Part of a small language model's weights.
Size: 13 layers, width 192, 3 heads of 64, MLP 512 SwiGLU, 6.54M parameters.
Architecture: LayerNorm before each block, rotary positions, no biases in attention or MLP.
MLP neurons of a small language model. Each row is named by its layer, matrix (gate and up: input weights) and neuron, and shows model dimensions 48-111. Each number is 200 + 20 x the weight over its row's rms, rounded and kept within 0 to 999. A neuron's up and down rows have the sign that makes its largest values positive.
Before each neuron's rows, "fires after" lists the tokens most often just before its 100 highest values on Wikipedia text that the model never trained on.

fires after: " S", " P", " C", " en", "op", "p"
L6.gate445,194,168,176,183,223,185,203,190,191,172,218,186,179,237,222,172,227,190,192,205,201,220,190,196,186,227,190,195,206,203,174,237,248,227,207,212,178,185,247,229,211,206,179,208,196,172,202,227,243,170,166,202,217,208,199,214,220,201,186,241,163,211,195,173
L6.up445,178,166,212,185,261,198,216,179,222,170,183,215,174,206,181,179,227,237,178,191,229,213,176,207,141,212,199,213,203,183,219,240,207,203,232,187,179,196,241,210,204,220,200,199,198,192,186,215,182,213,206,182,178,172,182,192,211,198,190,233,178,213,198,186

fires after: ")", " (", " Spec", " A", " Gen", "\n\n"
L4.gate47,196,216,215,165,225,140,212,208,219,167,210,174,193,238,229,180,180,202,195,222,189,209,208,233,208,166,201,186,207,206,202,223,150,218,193,217,181,211,200,191,196,199,201,197,166,162,169,234,174,213,205,209,215,223,187,213,224,216,187,227,196,177,193,179
L4.up47,209,215,214,184,220,191,190,207,227,185,220,219,178,203,246,215,200,223,179,196,190,203,237,208,194,155,201,174,220,222,206,212,184,207,165,175,175,221,181,192,177,189,204,179,182,177,190,216,200,165,205,233,187,218,222,175,228,222,186,193,194,174,203,190

fires after: "i", "el", "ad", "v", "l", "u"
L6.gate46,225,196,226,219,249,166,215,208,170,197,205,203,199,201,155,196,207,195,180,195,216,186,213,203,207,161,214,192,245,202,199,193,234,197,183,187,190,183,154,200,178,223,168,231,202,229,224,197,188,211,156,198,218,191,200,206,195,226,251,250,180,211,189,206
L6.up46,194,201,227,179,249,209,173,211,165,216,202,169,150,185,147,203,171,236,209,180,223,184,171,199,192,188,231,193,206,212,199,218,225,154,212,186,185,196,172,187,200,183,201,173,188,233,222,206,187,211,198,206,194,180,213,191,189,195,202,219,218,189,194,232

fires after: " int", " c", " ex", " ind", "m", " d"
L4.gate451,203,199,198,223,252,212,215,174,190,192,211,216,213,210,230,199,183,197,211,189,206,205,221,206,193,160,221,227,195,190,188,195,217,233,198,188,164,242,241,235,212,207,185,181,223,198,153,144,198,191,204,191,203,176,232,232,164,185,192,203,189,185,225,173
L4.up451,209,183,240,202,204,203,160,169,182,199,224,222,217,182,172,155,188,207,174,211,202,187,235,177,189,194,213,238,208,184,212,221,184,223,227,176,145,212,187,173,206,216,218,179,219,205,181,180,210,194,191,225,193,231,199,200,189,248,234,190,197,194,227,189

fires after: " M", " R", " r", " m", " T"
L7.gate222,220,188,188,177,219,214,222,208,203,229,210,229,204,178,202,228,175,199,211,199,221,190,239,173,182,177,222,202,208,204,223,204,200,168,170,203,190,225,232,196,188,249,170,176,171,233,188,201,248,192,163,223,210,209,216,192,188,188,211,175,233,196,218,216
L7.up222,191,185,216,170,205,232,189,194,199,237,177,223,190,234,205,181,196,226,217,187,199,193,240,162,202,213,196,216,161,184,229,227,226,142,207,173,176,195,205,176,207,213,172,215,192,215,216,205,221,175,201,215,203,183,151,193,224,191,192,173,184,181,203,213

fires after: " s", " S", "um", " St", "st"
L2.gate405,184,182,177,175,170,237,230,176,197,198,170,198,211,204,182,222,210,210,188,191,185,197,218,208,208,180,199,233,210,176,222,189,162,225,191,192,201,198,206,213,174,206,208,204,200,183,217,218,173,188,172,205,218,205,203,205,224,193,190,161,228,169,162,203
L2.up405,208,201,228,179,239,230,205,194,212,170,183,200,178,204,220,206,185,206,212,189,203,220,191,205,194,180,207,237,202,201,154,175,245,153,195,189,192,225,184,217,185,211,206,201,195,191,200,185,199,190,178,184,216,209,161,198,199,155,179,209,169,183,218,203

fires after: " M", " m", " B", "em"
L2.gate49,222,215,191,217,171,198,186,212,164,196,191,176,205,204,178,201,212,209,203,193,196,219,220,213,220,197,182,190,212,210,209,196,178,216,203,180,186,156,207,182,176,199,228,207,179,221,209,208,179,222,186,180,211,191,208,163,220,213,162,224,232,211,223,188
L2.up49,200,216,198,192,185,207,201,180,177,200,228,213,222,218,177,198,185,147,190,207,217,202,221,157,201,252,203,162,197,207,168,202,165,241,179,189,223,217,190,193,172,196,208,179,220,249,214,234,211,203,184,206,206,176,223,178,182,214,197,201,184,207,215,179

fires after: " a", "v", " A", "ff", " un", "i"
L3.gate448,209,228,217,193,231,207,202,189,211,187,195,190,249,176,176,212,223,208,192,202,178,145,200,202,223,158,197,226,202,220,238,194,167,189,189,217,183,153,182,193,170,186,190,212,194,236,237,202,227,207,202,239,165,231,199,196,204,188,206,232,190,212,189,183
L3.up448,241,214,208,230,223,192,206,199,199,193,196,186,216,191,200,235,193,174,217,219,203,171,211,188,236,170,201,158,178,241,199,193,190,194,209,206,210,207,178,180,203,177,224,183,212,193,219,206,181,218,177,205,220,212,212,215,216,200,200,233,173,183,197,224

fires after: " L", "r", "l", "w", "ch", " l"
L4.gate130,190,160,176,202,199,190,185,174,209,217,202,183,171,214,203,227,200,214,192,217,246,209,194,247,217,210,224,226,212,202,199,224,210,188,171,187,220,192,195,189,198,191,190,204,240,194,170,172,195,222,216,194,259,176,189,210,240,160,224,199,166,197,181,193
L4.up130,203,176,167,198,193,212,209,199,197,179,202,174,150,221,168,210,215,210,236,203,213,203,180,228,157,179,229,205,190,208,193,224,169,200,176,193,196,200,169,179,208,187,184,182,188,199,216,182,215,206,195,208,242,195,191,224,238,158,161,212,199,196,175,214

fires after: " l", "un", " B", " L", " House", " b"
L6.gate41,186,202,180,186,223,193,197,199,206,220,204,183,240,206,252,258,155,190,221,217,186,211,212,207,195,223,206,226,193,151,207,203,163,167,205,188,183,226,201,204,226,180,205,184,210,206,210,218,207,194,198,226,206,225,219,245,191,172,194,198,191,209,225,194
L6.up41,202,190,199,167,199,153,196,164,202,186,213,207,193,202,241,237,213,170,236,206,189,187,261,174,195,221,183,162,214,200,195,175,182,184,192,214,196,214,177,192,221,152,165,202,205,210,190,212,208,211,217,177,204,240,207,204,204,182,190,212,201,193,178,214

fires after: " d", " mon", " w", "th", " l", " h"
L3.gate411,228,213,227,208,174,220,184,165,207,211,190,220,207,143,203,222,183,174,182,207,231,182,198,182,191,196,208,185,232,193,211,221,185,171,218,220,194,196,209,214,207,209,174,167,189,216,196,203,203,207,196,202,225,215,235,167,160,189,195,200,220,220,209,185
L3.up411,217,204,217,180,171,210,187,218,213,206,198,213,203,161,191,212,216,203,176,236,197,198,200,179,199,219,208,185,182,220,218,206,201,198,204,197,184,189,222,184,236,179,208,232,181,206,220,234,202,222,198,241,213,217,158,153,178,174,183,205,192,179,194,204

fires after: " f", " w", " sc", " comp", " p", " d"
L10.gate25,203,212,172,217,229,197,164,211,169,167,216,224,198,171,204,205,224,192,182,209,207,195,236,185,193,217,163,194,197,208,192,212,178,215,184,185,198,218,206,236,195,207,185,172,195,208,215,170,212,226,176,214,200,182,214,167,143,215,220,191,212,170,194,222
L10.up25,174,182,182,193,199,202,212,224,182,184,225,235,184,208,178,208,173,218,203,198,187,182,178,220,212,215,211,194,201,239,230,219,214,188,185,159,232,191,190,197,219,201,190,168,180,219,218,201,207,225,192,215,200,232,227,170,175,196,190,187,171,183,214,224

fires after: " L", " g", "l", " ph", " h", " l"
L4.gate331,193,199,195,198,227,209,192,177,215,195,201,159,240,223,225,166,194,227,158,181,205,219,203,173,223,200,226,237,170,229,184,153,185,191,242,170,194,226,178,212,225,154,171,188,198,214,228,213,181,203,216,202,203,179,219,193,169,198,168,208,181,192,193,181
L4.up331,184,196,196,200,178,214,198,172,212,236,205,171,200,182,223,198,150,211,208,238,221,188,219,203,174,215,201,196,207,204,228,168,169,201,179,204,195,196,186,195,217,184,201,223,195,199,251,189,213,173,197,188,207,194,230,215,190,185,169,247,189,206,206,211

fires after: " N", "N", " D", " ind", " Spec", " d"
L4.gate302,215,189,184,218,223,218,209,217,179,196,203,194,186,212,224,239,197,175,171,219,212,213,231,192,195,176,232,175,193,226,202,173,179,167,232,186,160,214,212,218,178,231,192,172,208,195,170,206,185,240,231,189,210,189,172,194,193,167,166,187,171,201,201,182
L4.up302,196,189,187,243,190,186,227,197,209,181,186,203,182,195,173,191,163,218,207,240,192,208,201,209,189,155,205,225,198,204,211,157,160,208,222,223,212,220,194,170,206,181,207,251,208,192,176,190,217,200,218,210,226,206,189,197,161,220,191,215,208,217,222,207

fires after: " |", " fin", "at", " |\n", "le"
L7.gate136,172,171,239,198,169,171,221,164,213,190,195,236,211,229,177,190,228,206,235,188,202,215,214,209,208,218,201,184,198,209,194,184,202,161,194,206,213,169,218,211,206,208,192,180,242,182,231,208,210,198,180,234,193,212,194,160,213,202,187,221,188,183,199,212
L7.up136,173,163,216,152,188,222,209,213,252,170,199,222,220,224,212,196,185,212,206,191,209,164,209,206,203,194,164,204,176,196,206,188,241,230,158,197,207,192,224,212,190,207,210,196,192,181,199,222,238,193,173,197,184,228,221,200,197,224,216,211,199,174,179,168

fires after: "°", " S", " m", "z", " M", " B"
L3.gate408,211,184,187,175,168,201,201,204,195,206,204,201,203,217,168,193,218,200,232,201,193,207,168,215,202,190,217,215,205,235,172,193,186,187,191,194,201,195,219,154,198,219,235,206,180,213,185,198,194,215,241,208,217,166,212,200,222,179,183,205,199,223,207,188
L3.up408,200,204,220,197,202,199,187,196,198,190,231,236,195,194,189,165,200,168,207,219,165,227,175,160,203,215,196,195,222,205,187,218,172,176,195,234,201,205,215,210,190,175,243,183,185,182,190,197,189,183,217,208,189,192,213,191,170,214,182,203,199,197,217,177

fires after: " r", " p", " D", " d", " V", " R"
L4.gate201,182,226,212,183,206,216,221,205,170,205,223,186,182,218,199,221,215,170,192,203,230,212,187,194,192,157,219,164,233,189,188,229,200,167,205,174,210,214,193,170,207,188,197,202,201,189,180,201,214,190,189,203,193,191,223,190,231,200,216,174,231,221,209,215
L4.up201,189,222,207,198,242,206,226,201,181,191,205,197,231,246,189,202,179,153,167,197,210,167,207,181,201,216,199,216,203,205,243,209,236,214,210,171,219,199,192,178,198,183,188,206,216,198,194,219,228,190,209,195,193,235,213,212,231,193,210,160,194,246,204,218

fires after: ")\n", "\n", "ch", " l", "ask"
L3.gate433,168,149,170,184,219,203,188,200,202,190,210,220,230,218,224,204,179,193,226,204,201,196,209,215,160,241,219,196,227,218,198,204,183,231,191,208,186,193,161,163,162,172,202,197,195,193,225,246,196,207,218,178,238,208,220,190,229,162,223,200,195,221,224,226
L3.up433,205,178,195,171,230,202,218,231,178,189,197,230,208,171,163,175,211,185,243,234,223,183,218,187,176,174,164,218,165,168,197,189,207,227,201,219,208,208,171,198,201,185,208,209,181,207,197,226,195,177,194,186,222,236,179,209,215,167,229,192,190,222,199,208

fires after: "l", "r", "v", " Bro", "ur"
L4.gate320,224,215,197,185,189,236,169,213,196,197,154,189,208,230,189,196,233,198,203,200,208,163,222,216,195,191,204,184,220,191,200,219,204,209,192,183,198,231,180,245,221,194,164,229,203,209,201,196,198,233,213,157,191,167,187,239,199,226,230,231,216,159,189,214
L4.up320,204,217,183,190,224,219,203,193,210,149,218,184,185,219,182,216,176,193,219,228,242,159,201,196,214,189,201,208,194,158,186,218,198,212,190,178,191,200,193,214,209,177,195,217,214,205,218,226,193,216,222,185,208,189,199,197,206,196,201,177,195,248,209,215

fires after: " m", " s", " S", " M", "f"
L2.gate166,181,189,209,213,164,171,227,212,211,192,186,190,218,205,190,224,208,183,198,197,229,204,267,206,207,231,218,245,216,219,190,190,180,200,234,189,196,209,220,216,167,229,216,189,203,201,188,201,185,202,176,192,253,190,191,215,215,197,219,196,197,237,224,234
L2.up166,212,188,199,191,216,208,218,232,219,171,204,208,199,189,225,219,185,203,207,182,229,198,250,201,178,206,201,201,210,201,179,162,187,226,164,194,195,223,236,204,145,232,219,189,190,160,186,170,225,189,204,227,177,208,178,204,224,213,194,208,186,237,185,219

fires after: " Sh", " S", " le", " Cl", " sh", " sp"
L2.gate370,201,178,216,187,197,195,221,220,195,207,163,188,199,229,228,186,191,209,202,187,188,220,174,201,202,241,201,212,184,199,178,169,239,198,183,201,224,193,196,168,241,201,196,172,165,167,197,237,193,210,201,193,162,161,173,217,205,207,214,218,214,189,175,205
L2.up370,216,203,194,176,195,173,229,188,182,187,180,190,179,216,217,201,215,186,222,216,198,212,199,207,186,200,204,175,194,204,164,197,203,210,229,177,223,202,207,222,221,212,162,209,178,183,221,205,203,207,245,184,206,197,220,205,197,193,187,222,222,190,192,165